From a checkpoint of a small transformer trained on Wikipedia.
Size: width 192, 6 heads of 32 (1 for keys and values), MLP 512 SwiGLU.
MLP neurons of a small language model. Each row is named by its layer, matrix (gate and up: input weights; down: output weights) and neuron, and shows model dimensions 0-191. Each number is 500 + 50 x the weight over its row's rms, rounded and kept within 0 to 999. Numbers have three digits each. A neuron's up and down rows have the sign that makes its largest values positive.
After each neuron's rows, "fires on" lists the tokens most often at its 100 highest values on Wikipedia text that the model never trained on; "fires in" lists the words (lower case) most often at its 100 highest values on Wikipedia text that the model never trained on. A number after a token or word is its count.

L14.gate380:505485549484591556532480467444485463488502375454546562505623558479439389523508520477488473596460416601486383492583451459510544486511487475465493522579407470546513431497472556419538445526430524507465480461508513559501465508500505506495526609475550491554492487473383426458530608482506454445409503524487433483457407422450462502480464603468512510519492512453453545579453462509437527485447413473515508527504518511468555537528498473533591504509492520505439475467557526510493543515460521521415518511600444514462403574483509598471519486477542399521457327508518474424421479560477548466
L14.up380:505469524490551484536495494443474420485468449474601489407499540507443503411487397473521540571471561501586472451442547462502504512550523523464476444502543466560486518539490559445478544475495419613456465559442581362482501489515445535531489499403526479532467482531575439462531509465521555483482478562477631469519464485468586539431541505461479575470574490478380511535475478511476417409457455433548466511621511460547490536550501506492564341432567474465520445594604481516389409497502463557407529486431524511473491478527481568512544500456572472527475446488467508516487485445470486389
L14.down380:561464523426445546637486433539535526470498577535479499509593458497548535466420554433480503376553528530590461461439547573452601584483474490494523487412479482515463528507519554538380467488603548608472415471454496507528534500487420484443427473506576471512461485582504552432540527525503544533522492488451483555418457450548428517444547494503561529491507496440535596541505592543518453520414515454469465592483498474555497451467546470349473535565513510478522564495505526415531494535517596446462443486443556535559455579572584463459507513534450498567524525552462490486472421582510460504
fires on: " and" 26, "e" 25, "o" 8, "he" 6, "h" 6
fires in: "and" 26, "he" 26, "also" 8, "she" 6, "which" 6

L2.gate424:571435469375457434526467475472586445487446484478551442579509519491411473674552449505539548514421539500474383499541552510485543449419487512495599456522535499451476445511525531488565577566452497470559479528409503494473525493502529509578430482508458462541571508469498450512499523531411422380542467496550478476423553461436530418397486521504464531474529504538504458566495547485555475457474551463504543537534505419522560538542506503485490577508524470485575502481596517563540489412535473508421534405511458412447428478448472518431514518467426403577401545570511484489543556405521518561
L2.up424:431559483484520404437512481457425505542563601505517523436538599500540532537446433429558540478536514447509484535524564466488555525546635454494390467523498492489520510423542528366505472544487416473507508446580528535556507527544534446481425423387553421500561507433470512368487519568541463529535424552587524500404514534534535505534494500500473515446580619482496511540520518454547503578578433471528547483468482525532595501521592504485472575426465565547476464435497548483468444505549506536506549418439537463523404550409531533453398479487485560442501454505456523468486488448480450437
L2.down424:501487588501466542551443443479481617524481462461455537433464485459545536400442495491578414529494545418439457502487484516528539522558513479501543453444507558537603502515506486498388505511527520461484538375471578513465478478573576454403519473562479461517493507539615533407458508450566514498509494552560525472566559556487571443358552495567486411487571514434564487447601433521408524529543528495437555565501461559560542498522472508489467458395538502502502536508674506566524484544558538419493483514508539515537544521498492518542519523553488412443536542522470482515491477475384513398
fires on: " th" 88, "or" 5
fires in: "this" 20, "than" 17, "through" 10, "third" 6, "three" 6, "those" 6

L14.gate173:446538502496507514503469505360509463467548493496523514511507450551437432504562403512481537429464430570465465531528474552508526449515471585517576553615532471412441491531476468416534448459539419504451514440449505437586468522540470580422414455465543478477366527499528483476396552524473522479444496525493525484509452546467506599533526514611497468483541439539477538483469471438543613578440627437425537479537436480524530487494536460555571471512470584498564441522570606447485527509482549515491600426524489480506528407454470587509551453475469411533549531574556506456559468488535514418
L14.up173:492444560452442487553516573503460429510469438589464524444625486515531510454539422564608476515451507418480484525433453514498452497508388432491474602444487604467526510518568537484514465565463514525497499559562554470509545425372462438580528517422541449503485558561510497447493589495427436545530503486478438411483491491449491545478511482401500460407498555483427529526524538577467471550470440606498542493484644606534538482444520444481567532548451564467508498551545559468448505540461485484539540500501523503494501516583513553470470507397580450540517518508576431534487493417531398439
L14.down173:433483546434644490514511527465505492452517538473510453506571535474527427504524441447499511539444431587532474485556519487501501469576548628554652580489519409415460580458464520529445471472523542578516449491505464530506529456447480520538461494486524507516428504402457514506386529484502467487458456501554453559456498522484504612586471418513476508479521453503582545562511515464508473489499497463461469582488391529504480466497634524487561499493504589531514545466618483487552557494543525512507523575509456483498354467462408513502433380536477472457595463535510618445468516486526493404
fires on: " and" 25, "e" 14, "o" 12, " he" 11, "y" 9, "n" 7
fires in: "and" 25, "he" 23, "they" 8, "then" 7, "also" 7, "who" 5

L7.gate373:572534418482481425550461587536490532483473667516591463497514446516500501467489443488525551437472570474529542485540490442509530433487485530587477501561523422502496532448472512494528460572502585429502484595482452435609547530466451476456419506483579440640440471449525524523497541460478566471577468511488698540480457482519476494537493493504448441397479508419500550502479537529512525436430539466482484442485587518549541455423465471565511449431469523506551361503481489537476478499512520552526534450496510501437412486485541523471426525555472384462570516507567531536566401466535455510
L7.up373:488443474465516431508478580553463448485470439576436405521495475537480430526446557567452444534494539497551518484487526515477478472515467406422483453590456468520519449414415538529450540528469504471448510560430523438460473579544472453464500494459552463519559469527504362430566492609500501486508545482541493461504400570466464480494583534426463487428597514462512520460496496489480480512527404524458518506512384611520520592436488539545496555421491499482530479530546497528492638484497559475463522474541479497557546480498561604489669477569419513509504586552403591477430463557435493499
L7.down373:534528518499423593452469482435585426429428439476568521568477468505424414468513520547440449536521500504465507445437499548413492578434467589406450544505503434576521491555424517495469579463404489475505499327477441558452466465436534516538640416479576563477421480518539497481488479509518511456418531552527475488529483489487502516407456561466489410466555461503484474485502510579510531480492478461406523519447527511553491516460486478481572430471546520460451449432529510417470549487466498668535447462416475549538529498552557498575483449533449552541474488505567512593475436496578484517
fires on: "em" 49, "o" 26, "ear" 19, "u" 5
fires in: "october" 26, "december" 26, "november" 22, "year" 13, "years" 6, "august" 5

L8.gate450:458577507486452505506528512538495461526455550488534514438577517422510578399456464573561575520512450528384551464528508489499550540561446518548523455484521463562546577592541555477585510510490443491428498434477487434445565624495538521487545507520554472460552482518516492505525554500524463457622461547518535411499538576516511458556480521468416462536536502534592500482507497483505508383411531431451468470545349502495483442413483573495549350587551523585468507550553579589582545552495558525505463465524474520497408567555513429521508403484508530424508478530549497535483445563558499496
L8.up450:473530520558536487432516441543574461556528502522513572525535407522602514467504470570423541531469498471447537402504466456499522439510561554495404537489498536508465527495470535469464472526492430538444511513549448432522594559514560556520548604489484531535529520516562578523489532508594422519510526536563339491559395538514592445535465537619494433503546522450448474472568558450505432404508528476515465434436413450404523503500425599546473447551544432530401501538589504568535525517442554519581458417482571585518401434489502525513508436471510539497460560532455508477528457543541486514
L8.down450:571446442515502495407498497476521503560520403486519553519414619493483558487400480486514560510564470548504584482533434521570514574439493470460503573528408521536506574468497522556416530525519473454496467509547514614572446394497513606490495604428502465465486546559528558418517585502516500460427487506625489542523547511557529573452534518513480591458543608521522529483554487478502519519590483399487461486428438464472471466482504589390487562452524528539551549371483493448543521551478495453566481484535602506518487548500537518537507499509447545562453454539475445534584430519482501380
fires on: " be" 58, "est" 19, "ent" 8, "5" 5, " is" 4
fires in: "be" 22, "been" 11, "before" 7, "began" 5, "established" 5, "being" 5

L7.gate5:530531476538473500473494430557597522509491482557498556404557473584502463513556536465402510385443529507478491482582425509511429487501562477503447564566466554374439463571523576520484488557561512455487521567577382480407524379560523548550601529479464470504501487472422511535433479442551487476513526393569446468576524457439571491462511514483404550539576427458594445486455482496512609526407548502414515495551509523513526569485471467505569577487530404436525546524469486498441528562477550448415453473590541573442463479529474543530508544580510540504455537495537467501517500499460559511
L7.up5:398449463485590568383498527500551504486546388409559575640565460505559429514479486446548410484440458529430538466432480483468491487476603479575573522465485481408490495524572522509513409491458463451558568559535508432573479452510445512536447546494593500499475512485516559535562465456567506512524539503477536516477539515525541482509419530461432526552416495507424541483482546525531556472586390455453566527529485480605422552475476536427528501499471445610405476503564487547485454399486557494470424542423469456467444562522420550487541450548526474433515470578477436517468536489470479524
L7.down5:494411461512509506558519483443485469522506428522546628507464506595469610503481515452570505507515476474472538461582474441535570577517581434445463511579507450438556518523577580492507563444498501526516487514547478616505515438476385515385489461424607379499487520510472445509360520489569453554444429461611441515547486457485454521534499573503484515485577369510418467477505432451484508403534531490432457505500560531452496406485520541551534527507525569483490429516431509507483546492464560501505441457479535491498532470443524491560438427525503441448515413449535523576466491620495510497
fires on: "he" 97
fires in: "where" 37, "when" 34, "whether" 4

L3.gate328:436510512557513522466530521475567546515503518470584487491437468531507409432449456587434486436550477537443436472593519454442464399557425480538556462494440441546609500581516526492531489506375557428465489461443424466466556476514560520432518486516570630521364509460462513577452467400460516479472458536573566520550451478527506481535457453515473558423462538508451450463515491561636570514525495495515467491494532522568393496377563534444440489465418491519463481459549446529510500459516498452496528456523461521558493538545548511597525524492447425418530554539621491461539514541545550475
L3.up328:510447558505514528500503448512513587469572480552522516538501446566579487483431441503419506558586423594443512519493596493429510453593505546459524427489450482527474586458548513549535546438481463488466480393560436419500451501470451392450573459477475434489534474411547492419549442554480479522577489467542510585431646445578478491492524488524445453463429471467457509547443381434560451462504571557458495543396456500443514498493505521547539505509434590531448495454460450525461419516514503463489479439437498550510497445490530528586367542473471442547487420488526540551583493570485548516
L3.down328:533534530609530475498440463440492460463454549525465618460526470408489515507449534444479416525529400444490606548542432548418488519477474422506444576475555534458464595402504415510538555521454445383522419510502509497459497498465450552511464434567468423488452507518547392463498484456465497561497490478511573487467441540528436498423523522454506517490427550516548509393427515510506533535468608451549411523469458519471550565540540554479492538493457479491638595556544508460599451532525504547416568431561479528461546426513436462398451509549504508552553500580471455451525480520541492556
fires on: "am" 49, "w" 46, "ay" 4
fires in: "two" 39, "became" 14, "came" 8, "campaign" 7, "campus" 6

L7.gate260:513443464507510629376518542507381493542527463489558552435456517444562531507505477515440536566472502539584559481535407508536467573471555416531481561571491502437493564443514505416468458497512407464501510472428587459469556581445479595527553546485515509519520461490519542561567404421494499475601471454558555488607573500683542477509496482559560472483531543503475448496441521521551485476467486465513439541468522540526475541557539429519443520516459598548507469438494545527438510548417437441455516499553436489459489419550501531481397457556397509389477463521513449482517471446494469493
L7.up260:594468517468483454445576525461506441478519494476513467449518421470497561446564488508363498561518574520493474406507515405492478491544488498448510412516523534381485495457498473445412480546473394479429507614522504563585607498564465421458455477416515459467457418410523435476546534556493447500459544451485494486557469488494496465469508507504548480493458548529527530460373558508464462550510498434445563549538492518522553509465445515453438511509520501369472443443575499518458521620504409530440472438569454527467572512557424487428413456441398549483434534498484555552467569454421501479
L7.down260:514495469443518558475513468504458529440505463560445453499495557447534530496603434525489488394462557437577451503467523514463495508470385566460536544483529479554483487485502501550432540517518531501518475402510537580445481458516443534396349451547493514536517464528552523533442508521403513524523470451541501490408513608554566496586466356459553451477465424516511453468546442523502463541521572546428552515517510563437530497485531493503523451477431358462530416416542543455422561489604541513494365473427552489594596503537427533488506498478467532499436510511439474547542547552493558568
fires on: "em" 39, "m" 21, "um" 13, "T" 12
fires in: "december" 26, "government" 17, "the" 10, "november" 5, "instruments" 4

L3.gate154:505474421427500540493487521510516435535544451524510513559404501524454471524476509431408526474521498535453503495503534489447409532579548536487510525501536538490511506480551475461399485470518521533393530416461435592468514548513479455475527541487542439471465566546536467485512478493557522348590448535479464580528496502566466413405531587570428456558566538467510517459395505496567526512544514478501448458451466537544559447471524466534537507607557538462457495446396518527480430480480598375497506599531447557491623519559472572464417504559528507472509439519406575441523543589405564474
L3.up154:551593459478533430538511506440526472466505472557468511435495519522495541453494488495433501493474482492556425533469465557444454408491552433534537508377446371547500512538596499398446455436556516592409497586509486491512503449398489477442523544486461489517426478456412486459495604502523435531527523522579475458502498458490433481478493459535424371454450499585384514535471423473470469439594441550475557489549413513466534462510581589485500559473405456438425453491445472547520547511532471489502472487521424493483637477522504552479422562531586478473492543577589480467543530519524529440
L3.down154:492533450467451458527518550447385467493543492555383504524453551463522451584535522654397506449575485497475501527436549587427581445477545440577451465532404563514527447475596451513480524518487485554529511487516458558399504581477482472528499415524564447470523479474560465443522436530573546454500434519612429614516477477466475446530559422504454487467497544553530437484431475523477473585562456525439455494441481541502534476474429514462511503615449585410490482486547478530505511479475472398530453487517430501503514505562481425477494463537492505536549509539405395554497567537415431530
fires on: "at" 45, "i" 21, "y" 13, "x" 11, "et" 4
fires in: "states" 21, "water" 16, "valley" 9, "alex" 7, "financial" 5

L8.gate401:526522558474564483590467468574528522475496430625505415391553455448481454551579482469344493410514468477485468496615451510554508542570519473586463496439467470501516507496519522492492520511505499476438546455505569542560504509444467518532576507392419485491453511452506502437508534562563617500479573494462593467484474545551551386458495527457523521527535566388547592452578523432492554443596541481445483535540554502578455513539567437501460508543490573453516441533498519457448470540438451442388555551494480511440537516392540471466429524477468528527464546501550464442585442482524514490
L8.up401:471480442488473478470605459572473493483544430472537443428530408544509469520504368485504559448547463506456431471491494503427473469559429486451477509515507500529465523488469522583495470524453492458443631564478590412423534480478385475449426647515446541519516394545516414505463520574513541532490515548462614539500478425545526505466548515452540592593449448421492540424474611560426545514489582463452412535481414472498476484395479492493542457475506466544513530544429503528533456522510516475457439461527476504523486579543565439498516555531430454545484556432495506503449392546468536453
L8.down401:540550547485477466526405516504573545609513574474489555441494480537492456551465488476479524504567513548528557438499550491511501551584516515531454477486492550493510419477465483414444510436556459494516595446489483480583537532484496533522507546544506488463403462421432427370547477527383497469447534458484504367559570468464511502467507523541531476423497525532447507458517504628525450463567458504548483541410599562523570512533600546486419530593529484549463476531490446487608530520560483516501544478522377427550562394499485548521524492490368500360444522496552470530560481543559509489
fires on: "is" 25, "ion" 21, "y" 16, "m" 13, " that" 6
fires in: "this" 25, "km" 13, "election" 11, "elections" 10, "that" 6, "key" 4

L3.gate433:492508551516540487447514508467447457486500506469524528546462411423542614478454592514565476407575558491522475487458561576462518520550490563450425496560444482509492528502538455475485553451506517554520459498467566446495531501487504540593417584527557571512398570462507436468573411461520404473517478459507485489524499540500536575501540443491518556590532425528512512571558500523485517661505520399499617556438497532470519408493515486569527500515518541430520439416522470527449491470527507490449523424588548570437547543458450365465456513465496552594500392535608463450484470598513470512
L3.up433:566535603487547546405476448519433457518525516525617520521538431426520487513493499545478476480628576468488509498375606588483488522508495556473525477564403366444483452469561441491555519446445456495520516592518520481459459475507578481583446515521485528457477550482503553550505413449509494435530428494498516465501484524585559529495517463518516529520527440478495470462474488619493505640515499537576459572565540441436460471513516479569595503556347533504512460473523511518430472499429519508479577471573601536416519442477458437449447482549472611535441436501543482483473453478488526493
L3.down433:499529419439570560521530478570423445452463549515596426507539541468577420533407479510440463533503459508489460422534472566533485507492476481478430452519489445446500616490505596560541487474500429458566571504468527477487496548500490519603487579494536465503546494549450462465427561458460551475492492463518557348462529435472584474438419541465596474491499573457557495589559470509565462444496394447547502523502461434550583482532434522619503519590417464583565528497535500470498517491561457500514459570454581497580492428504436480487549593492450455424485553564516542511435455480469490426
fires on: "f" 49, "e" 24, "s" 8, "a" 5, "w" 5, "re" 4
fires in: "after" 33, "wrote" 8, "area" 6, "africa" 5, "african" 4

L14.gate480:458582416451478526533492476483492453466475437450451509492526464640448485538514434537417530548465452554553442419515524496476572570481461520511563526661546487534371472444393467475559437465488450474503509546489477524540544523478490524468503509488517461465391441540535483590417524539474478465443492512478475497452449515458499555576476554536505482412516472494535480504475471465456554450460600424514461530547493414564581438513575461485550485498451571479624416397650555532474533480492549396505504510425506503541482447478456541440569419489477488474495473545575463574537477517559542448
L14.up480:477535486484606496517481458389502433502516547350451504517496541497504494513565495516492478512492609521390447494530401501465399461454472565509496550612503538490489521569476515498478538447500371488503542545371463551489471534460466496450599489592519537500422504538569615500433519444510498484501462547405527547503564572461515463530597584544518432474524477518471411492593475501570569476482510465534488509440427509571494497447608527520512443466495557477511466516506553453556563538532415493502579448575548499459519582481484475499483419540477535570572444508494596554538565566448533479
L14.down480:531462524527428498431537486611487599534475510554548500495564501464503589624402583527546465527560536390540508566430530446434495483415426447462523446536413460505485568487479527512531498481521560532475448489580505511408448433427471461533530441459411464507560431499507404431580437529586480545441538465530473512450510459475502439487554420451514502530507549471454565521543478552471499456480425502454579479543531525463545483525396549534414527463455462392520507602451477535410468522490464475510470468469467557474415517477456569496381490477515528552495531571422602540505432533487461566
fires on: "o" 20, "y" 16, " O" 12, "h" 12, "he" 8
fires in: "who" 20, "they" 15, "which" 12, "she" 8, "he" 7

L10.gate419:549463573428504444485470456485570571420526403643424594488454482545503484513496507467544425460534516453514503424551532543444524398481483581466510470603550477531419508532525482446514438475517555438434464385527490496447469449477525488561541412507518461580614446503539539451577529468484509456490504496502522471455393530471454516521519485502407449494511517455390446442546560535491514516531428529495548516407460428492562467571568519534508502582435561519488517439566514448601483463492484545460540520457517573476469497428483550471666540520437456581546503456589520536523481569526509532
L10.up419:583397543488440519462459517458434408444453575530449421436681554525480515511494514480612460543472542479452467467510550531492506430447482474496548422425501435534439463492436518471501587479463466549480535472479523470492552476495415495522505463571523603459510459528500521487548454476590514497433427459520461512493471469573548557479544477446468568519437566459445491510577488577585542499598540514485552421531451566515503522407517442554404524472522542399435517497476447483543461522481558424530515461490481538521515530450459466431506613536526509507426449501448614547567461398501609488
L10.down419:498525554526498537533515451456558543442469587465389475490493534394529535600455399457536525568666555533468501521553466533590491490581486517399460474476544516536569472465511457490472488475497438559446454457441457509511479510488550429532460402610483532449519525474555540431539503477435351571557521591475550424486550453522477508442494463481486518509486446510552524514539474499464464579532483431519457622466480495482379462484512476411508508503449439519509479542565500463545526532475548548485514453450454471558470529469592547540506448623513497618493566483439569506541493468498544605
fires on: " and" 50, "o" 12, " th" 11, "ud" 9, "or" 9
fires in: "and" 50, "or" 8, "through" 5

L3.gate27:427608535438472425546536476569508529510486492513433518509413520537548507483521537522539563397459552413421499515514449527450562474467409476580547471457611492484452423463491536520543496536428475462555506568576533519475448583460477483536472507481507519426528537546513548456515460576443454440480490499518482547421471571500454516479518544492467458462471504444518563454600442554504511531494542415449454480523475561504430433543495484556495545549452471531358502384417495403477495590442416502438579453486505371464550591573467552417616552461466507484514542557453491530439521566537487464
L3.up27:512484466469514565484501526421451570471532520509469463463425437512474433487624385445462498563545463542491458417431458444550541589482452465471515438472477505550474526373484478575550435547420596442441470508420486595512544552518510514459546484465469370577475451466468405527578457458502489529474563475495443349412476577549526495510425546467555487579488592480453451485504485551478482540558541512607458472543514391504532498510498465501563523452508469438341520483487538475518509519505486438454521549497465517514490479522506531588484559524471481465582541540520531439502529536558434421
L3.down27:539587521541454449444431454570468492516594442582467447482458535550522472507425513416508646479556516488411530459486434531466454515474525552596550536597510511544441563467489582500484472507499541496553635556499479515420517531417534523499489437430595529503595548451553510407457435438489448549492470438587488429418581530493399488509633505455557571487547526540511515514555504509512522523496573486493518610456460509494501515511453476525398549498501494508434461477455540443586480568537444473541459443468540461485511501525498495425541609516507455485501560515493511610477430511445546440
fires on: "at" 38, "s" 27, " a" 18, "er" 12, "est" 5
fires in: "s" 27, "a" 15, "father" 11, "festival" 5, "natural" 4, "pathway" 4

L12.gate359:552458443441502424549535524568539485491505457431492527446562447564444525503547549386511525522491593511538502481424538530493424521505562527492462493536550527476599479497480630546421485457492453454495569536464484499563495495485568412495506434385578493506537453487442572495433472535380467526544546452573463566553435527518581471487510551436438453428434497483491440456471454489455553473556534617553433480527496421491530537526502563541437468537565422537525597504557486514400583584487543497473489533546480519431461550540425496547544401564360492503532457480557497444483469472462556551
L12.up359:496421552469465574380581482568570558572489452480506440567464540587498461490528568466473446477470500548450516614455477451481617487499584509515522458566594509541530526495461469472495522509410489518399543521440409519503489412483472522461503581439471467379562524440543427522473483501434439465444521469586512540497554530389472519405484503482468437565499468440591416507506450573459581555505428526541507538438545505509479461459492592584488521474458439494471504532538532469581525558525583462507563497520430555538530509562474538546561500560477518616490510488581515495531460472462512386
L12.down359:475557540537470441531416491400590500516481493410486495466488563395446431498402497459462511594514515450488620513537371544505450584457490556467448519550426545464527501492556451397546477471527435488482541554514434508515435537533554491457454529527511472546455458575461472426435442550541502527541491416531431492430594481507538423557584549552370524471505450497493384482473474451446518502542441458523536471510530527507467474483467466545485500491528489481609459518518551526492585564465547465541462567546453560545481447493514475442583545606347450502516470488475494525443429491483407503
fires on: "i" 29, "he" 23, "on" 21, "en" 13, "u" 7
fires in: "second" 21, "where" 12, "when" 8, "empire" 7, "while" 6, "gene" 4

L8.gate58:474479453454475497452420460444480485505564440495472564539576548454457476426513463646551490525417529592461473488472452491563453487484461454518519498491502574489454399504507493452491456474550540492444509431527551448556447435506478570453534511473557486450444478470435551526483428600518542556454495528462458441476457581519488483501378491489528520479466570429453519459543448502545404604385477594409518557438413514419427523581536438469482509542542465509400505624474500429555560478536568508559579494510559467438441510543581535511518553539498468446442525494575509506454453523585585471
L8.up58:454446396464541537495454535544507497522502484550511458506476523533400573421560499546378510535569457513451526481434537457480482486591502433518492551469464486398426445497493439436457562437575474538493474441504377463549539377553575479498522471467600540447427492407476474558492495551527572474486459506522434553507565568504536542503438593492486490482457461492461490505475431452581462533474568537477463496572441484493522520531548402440440454494477435424492467572530492510521552428393404472547500434519580477490559489526549555527496567620424544497507479583578549521463517548485589572
L8.down58:520452482480517505454499431446485460464547515488499482561534585461489464493527429471526429496454535567473485513400503583527485445521499521468508474439564524571428542508543489470465466524493455484488522470511445540518463495461394540499493582519561475425408490494486470434511540638468554579457575466567587430541450539445510561545493548483463505499486620466385534454480457499511398471496470539439492517525509503500542497596482470542486524513500405500528512481558470391624530579523541498474628495476507438508573470456439639506561476477462497376363494434481485585463584576483505560
fires on: " to" 100
fires in: "to" 84, "took" 9, "together" 5

L9.gate320:458487518512558543479565416455436509434428560506414641488469464503470436501492409411565547564516440491478485512483456474586461438495503567523569537512509470473436479585516549442483460462463552547515483494460484533569551464423471480543444498597529490424464523536475467481517540492496636536547442529502474444496556577403530516547512473568342427484535520461479529394584479491546508507366431544398502558600490488485427476461571529459533529560475500621418429441502509535521465499460521526505499474477416468531492396559475509516500454472439471551531507439516475418497462459529499477
L9.up320:480516455591487584438531431473519461529534559503360523538548498563509516525563522492495532549522584497508486573498486580430499532576520488459467467481523548436498519450449540451462549522507435614436473562532485434448482471479525498507490460467528534438489530524476527522463488398403496524511504513494418536612557516558451488368522550494459497588477477415420469531571392452502469549485385502434486521541516531504586496541500426523511502488487469363411497467548360585482558549494479491563540500506540460593564521405477516512576510549544538525506479531503402494494391480481394483
L9.down320:512460474483422491508550520556564509450534484495511552530507460540543595498515492498491468403547523474461496540500534427490537472519492502470477539462600478459477474453496473539598478584555463631480522495502405449396480571506438519500550509509591517455514433509542513513494508434579436576390608614534506511396519529514523497500622545576506483504428435496475549528571514590454474544620499552585547589607537429583495485558424470476538476504510562478510500514598463468527468450521522420554567442466566512503522589445495524475565576490494477495442517451536504484433472485484613582
fires on: " and" 51, "or" 36, " to" 10
fires in: "and" 53, "or" 29, "to" 10

L10.gate279:518554446416586514479538555444524537458514460528517477451488563510489565479539488423501422416487482558459549476526483524479413538474503571506571556534562450497394516524453501560440433564480537486404426526512466435602491462585536479473423469605527540417623538460452466511498472450484406490492490528563518515538517557508471395432551452587464461496522523508566526560492468505497589603432541454426495538502562481499496460446547378569521417518417566479494546484531480517414479455431374422509585489572525489485507562468477429457494452412458556516542473508453465570560524496490517518
L10.up279:566536458439490557430464599534452416457504500458571507357472461470496544465546515375566597543522538604499558496550594538428450497532471562536454463500523431436472490486578440566477514541464551472529537494492470508453442531491542507461417471588488444455538501433513348462533489586504516488511411521521457484451463484468430496476440459493510498478421497545484504467482499529456537486591456457448480582433519410544489578441435517539605471383566499526427489470493433429475497444452555562466540460557456515474451451463389523543439520493593466465519498503525515515448581472485425505
L10.down279:448571526514514564489455471527512406514531540565429476419504558495445470525543526406453503572469488452587569556528514510476505517513506508455500607511568495494483576460512516464552610481551398465483511407432476470448441496512522537544484465451389541559523418638460551452536523467583441519490527523544602580443497453509501546453459474586462557517461472525566579451609570523506543570422499534494500432568564566581401442498543456564489562488445424519451566448518549458540547459534528495440431559476538503521522541567553527552528440464501532523544492494447368482475498543427508513
fires on: "s" 95
fires in: "s" 93

L14.gate499:528492446451505456478523544485502463480450470542437508503388512496462520427488501469519458473549467509515493403496486541470510602501460603515503485447492479421493522569509489501538458446465509488545525485531399550457525447498545560500460449557481564465580421447494541541569465432485427370510624430558466531548464553541535449515506370505531512454454461482493468440591576448477511548444458527392501550553544534464540404441459575455534442427433517510505543415602465592586547492546558504520550454524440436394555480513353532516479462450527429486441535517421545499494507522496460421
L14.up499:404531507559562546486456522477524418434526596529486458511496474577530453630512455464539531515599552510482535501462495504537536509495517577589426533504553447525502454388506478514470480460525546447438521492497466491493521466474574554574545447486411497455468515476506531519445591521592425439485453474504485483489545450495469420548553457545346422541482470452534441505447497453473521426527558538498421481503627435421387463523487549535503515411502574470462600594527518461564523568401450589473461517542519493514486518484547427508579439422518532494422475457501436454522549498586439530
L14.down499:478467400486587471541414509512430523483490516542441529572571527384582397525543532519426510520482470423622483559531544507479496518508486496471462553432501557510464473461509475528505536446450501556430511460403505437559531539482450452510623457569529448483481471548527460466487433515415440506541430529543487551452482524590528501439452587578431532566516416490510548494448495481495480597466450542593488579516438555540571468493525474513485348504484452527576484416484495525480466451582525435588442406512520478430541486561480535498409562465549481492397526510567483467409524472441506488
fires on: " was" 85, "re" 6, "s" 4
fires in: "was" 83, "its" 4, "area" 4

L3.gate482:567540575516496511544431488496419481615531510533466507604474419497532473504513519558394598476529503449527480564534421526389505526455426490521458530438569548526522484573521582472497489509477510552531529468504428567500505424530574464501475455422484553446484480468457435534529528507492509572439516518552464508509502462459526477407576519469519431517557483476545483515548542444571545453480510555499595532467592509471470470618482460541448469525635571539476472440591461493480544509452425558556502573539466406515413552517597537545480527407536541488328494486568522434440448561465477478
L3.up482:535503421562511530545528467485449512483466420600493528406536550612411524478500416396463607473482439529364445498465489490493472581525446527538501556484538498484449458536593502499504413501485481449494585569517471527502452544466398451498502447504535470478491575448419418558491536578532540505544481510510526416493488467534480457561494571479585498513500347490535548505414449603511469459466540544570479576503510618529405522491550474552426469504466462490629536455532411488525518536455504518496519514498448407531508579537501490486460555559495596546429564547468502477423465494526524469
L3.down482:589486451439413423438566513621496509461463513501474398505475539539520565508583432513446516495426494559523556461558441577452386557555461470496505506378475416470422513493525487507496503469455523514567512487519454426570532467466543504558446560441530506493547514535471481494509486542492518563426591417533541522516554529551532567493575554532516492431462524526497539550544558516474575451533532579496428462536491512578504513429559450448522541603403507478436464405518532529554463450522464437359441480456513477525427450491480539485453567452555474370422575547467538531422533524555520448
fires on: "y" 17, "an" 15, " that" 15, "ou" 15, "ed" 11, "e" 9
fires in: "that" 15, "same" 9, "any" 8, "this" 8, "renamed" 5, "south" 5

L5.gate178:465472524482543481436494495490400561501450483582578505488534459424466514458546464461546499523491473460534466491580483496439467541598463541437537530558461491477537560550551416525573585511463497396522510463507561445332403567467514495549561529532407451520483453433516459433499511573593556457537523481457465408504484566457549483464524490439479521496490575459459425479451454513518420475441598454563555491488435497441380427533400630507540523498482489494453481472475531483569449463568471588425483451460487480493445561521501450556472473547490470421555464470593577487513515507559439421
L5.up178:480527490475533575504495481501517452483556522540520466487454496480493557558525504545517472538613468513407496591367518495524569500523539485495418518519542460524460478462559519447556461520419514498563423443568468550491467426450511463577636501451494427574599462454465470507481430476524485503514596571542565451503555638479456465393473549458451500527496517525562476483480501472492505439454411488498508609469527479545529380448412501501485434467553507439532456450520609441468502471438543528565552442492522476587419453548566568623531486484569379526464541464558530436482505463536546500
L5.down178:528448449437437470509402481467528557577517629509501546527511532456474519434469485498432502455486516430483506481437439420567443453481527530537504493522459499520437477522481507482540544480400526504513484466475438536533491523492484489543500486591545418521448465446510560452473453515420382476483518524522476467599495566531502586447536512456509489558471428472516487421521568465521505496572496515499511597478404410465428521501389542469584502536557476429519565418610561428541502454557519519565463514543664493483462450586472595490474456556501461604475563458436555486488454591507482361
fires on: " be" 99
fires in: "before" 20, "began" 16, "being" 15, "been" 12, "be" 6